python train.py --n_layer=12 --d_model=256 --n_head=2 --n_kv_head=2 --head_dim=128 --d_mlp=1024 --vocab_size=2750 --activation="quick_gelu" --norm="layernorm" --norm_place="pre" --norm_eps=1e-05 --positions="learned" --qk_norm=false --attn_scale=0.0884 --bias="none" --tie_embeddings=true --parallel_block=false --extras=["capped logits"] --init="uniform" --init_std_qkv=0.0408 --init_std_o=0.00833 --init_std_up=0.0408 --init_std_down=0.00416 --init_out_by_depth=true --optimizer="muon_variant" --lr=0.00962 --lr_mult_o=2.0 --lr_mult_down=2.0 --beta1=0.93 --lr_head=0.00621 --grad_clip=2.0 --warmup_steps=200 --schedule="wsd" --decay_fraction=0.857 --decay_shape="linear" --final_lr_fraction=0.0 --batch_tokens=32768 --seq_len=512 --doc_mask=true --train_tokens=349800000 --steps=10676 --dataset="wikipedia_en"
MLP neurons of a small language model. Each row is named by its layer, matrix (up: input weights) and neuron, and shows model dimensions 0-255. Each number is 128 + 32 x the weight over its row's rms, rounded and kept within 0 to 255. Numbers have three digits each.
After each neuron's rows, "fires on" lists the tokens most often at its 100 highest values on Wikipedia text that the model never trained on; "fires in" lists the words (lower case) most often at its 100 highest values on Wikipedia text that the model never trained on.

L2.up238:139086164157109180151105164136148083104129138129125124092112092171153156093154132062109167107140079101140113125186144176144139115121156189097170137134131075116148135100070109086098093153166131144151134138064125097085148095141129157154082140077155122080123176170202094102174142151149124067154069138046182133114164150149162103165163148103146165229116178089143176140162118148110123077102074129083113100140142113114146142145106121107115152137141117165089145116132153165082185088098142056137105166123079172118114140174129122136075120090154126117134132093144133064083077102194103130151070114123083128114133177157129061124163077120183167118113122115119136041113097123094130153134137105149126153176098135123173175088153192149165126155168112128111185151150094137123124108100157
fires on: "af", " when", " if", "ick", "ve"
fires in: "when", "deaf", "if", "leaving"

L4.up675:124137110148096088174108106143117095096071138097093203155118156135131152132146140097098063115105090116177142148110090121150137167125141078050046157135145081085131142066167120095178138153123123134116111125171117124165105177178131119125094131085107083145146131107119130142218147151119116136108087096143139114101151122125152059110080143089086108087190191140118118148199092134100132147156127161089155111166199127134079148152179127177118066175090113169113132154167097123161095175094057146131056154143119116142127140093139124159153130136152146133120069135108167099120147180115121113151141155098110129110120173117138189167182156139178106070075140135140123164058199188157118104066130105091135140099136148132137115078171154118112161144178127108141193132169100107087142121140183
fires on: " not", "t", "s", "ed"
fires in: "not", "intelligence", "t", "once", "still", "ended"

L4.up780:163167189082115154101135169151118104128068201121167184133155141166160131154150087125177110105199137099126145064116180122099150112119136116149124158099111139109117105164092135120090126121148119088125113167133093172138121124069116125164159102121117085176167126179112121159107115088077083155126123150146147084095108167131172088122136119031143152144096107116092126068160086122118166156139069119140100183146166133126149102186208085202154123131112151130113149124109127083119171146047112086114160170122125122238146116141107138154131148156128094112174139176120181113098113111143086132086136122175142129115121095173048157124160135113136172124128106121073141139097125130128134139094171052138127096133224101107154128111133123150151140107040099158143131112123113051113135069109117
fires on: "L", " League", " Division", "ge", "ring"
fires in: "league", "nl", "division", "nfl", "nhl", "draft"

L2.up737:144069150163149131180100150133129101124081104134117126113133124145116195101191102159167126127149146146116106089111139102092108146173175087089116149093155119098135164212112143108168110164102128132144162127132117136130127172139099076095156152086133121122157146125116103110152202110185128118098156184195119085094059177142128093098152110145174148162153153156081165108163102110138150148104121132110088123118091119118150063153077173161107134155145166054157131164159136142187111134078138140119105133103138116137143122160186103163189114128108101160088052103095094100107134157087165052091124069092147104106101108160046120144099142123087137082207167119162125171161202167116173071126170112136120081139122102134117109125113129168151102113098083171116093063138089070162092181152158
fires on: " in", " or", " ac", " acc", " ab"
fires in: "in", "or"

L3.up192:142160080140136159167169135159152104140134055140081102127102077180136140088166112141123129161120125175151129161142173128181127147130188137115107133085111180155096126118129095163113107142117120125130095129081156152195112086115135089112158197164164118136119121096149091119088131116172126132123121101216103163179087136110094174140091139102141113071146117072041065095142114113102153119123144074196127132149095166099112139099081087117158086185086121172078147134116141062085117119130122082119165199100131138127147098112150162061121116143114134150141179119103127100135142141112126113122165131143111073128072031165032172101166116148140164166128087118183131117103118161175156158160118171103112110121142171149165120112173107137174079102138096056120144184095119104156102171151158
fires on: " of", " G", " Soc", " International", "ional", "our"
fires in: "of", "international", "regional", "labour", "social", "guna"

L3.up470:122140120171174069168122126159134179140169085113156115074187126147095111112168124113089145146095148147195098095141182131163168100135130152105096158123116137119099158149166139091165150136118130137157149177047129132090141102074064090128130103049175143122082201182113081118246087125147110137172131107128127108126128171145118106146140154119145131141176134025133187104131145187117115175129148115152123125101150144105101104120124221116135157091063157111069164144143121165088200070159117045119178163125154117100057108125078105113094117132152133094119123177177090105133103111113127155142072086115122093148136123090137148125121122135184127131150106093083132108124147143108152160162132123118126125157145108126143148101094147086124124070098074175116123153098139195099148113130140
fires on: " high", " count", " off", " U"
fires in: "high", "off", "highly", "countries", "highway"

L2.up798:109164136134157122095115143115146106123076092117172101136129159028126094122096146136121098124108099134145144138078105124110149065125103127111095092138130120108105070133084132140062092121169146172139091140164087137128148053114149155171142131090131144085149052132086164090141185133144134115119147173178162163111119127124194127163184134053112185161104135057176169137096122147136135147098149149125161124181153097132112129095141155116202095128138123142128091034118119124089194147191193189085100139103133166173193094176120136081107101168155188110177162138125115096133109105082109137121128130121083085203111167138162091091151134090139095131087180168120148106143144151116120161132177129122171134137067111125073124107154143154128195091120137132123113160127057137172172133113113
fires on: " by", " as", " in", "ed", "ian", "enc"
fires in: "by", "as", "in", "resulted"

L4.up888:156106154086101136091102200144193158124150114151101066155122099100141113108146166146132155104066098080138129127116083122106070139131087100145133158100141129155112131163149186143181139099153130144147139157126142148170196136158140139085170097121149096165110170159151121138160075166142158132092129153108122117073135151089078216114128101127118105130218111079162108171131013148182090129140157142103102130153169131145098105134211137056141146171078175102144121129123088104129102120066132119086154099113114093139117155134139104145102084145152206091112103106101143164140151101178047156095166154170169100142180107142136117145129144071101147130138084149151169127116143164119129115137072093136157087119160097133074097101132119150122131086174119079109081086155140178177159175125177
fires on: " of", "qu", " were", " was", "ch"
fires in: "of", "were", "square", "was", "size", "sq"

L2.up701:093132124099106139216063083136079112161171089130131088050180129126164133111151114113156148109110125121089105150114108100128123201151068082103123212134141172122105094060149116134131139124132152079147084158133174080102154111145115163088092108117137172123131151083145108097155091148115132152203142132071179117103131116123203156135142171112122124137139183108168155150060153127163141169110174126122173055107116138126173115177098151122128116124117162172146170129176149122132136150097134102110112142115074096186151129131115114086185073123131119082135166143159117159112094102153181112150123184124165090112100120119080071085151131120095187103152148115192166130157078118168148150111085113101140112080170110075096172104107138115124099166107113202113170138144156174046151171118140
fires on: " an", " An", "com", " min", " no"
fires in: "an", "anthony", "minutes", "no"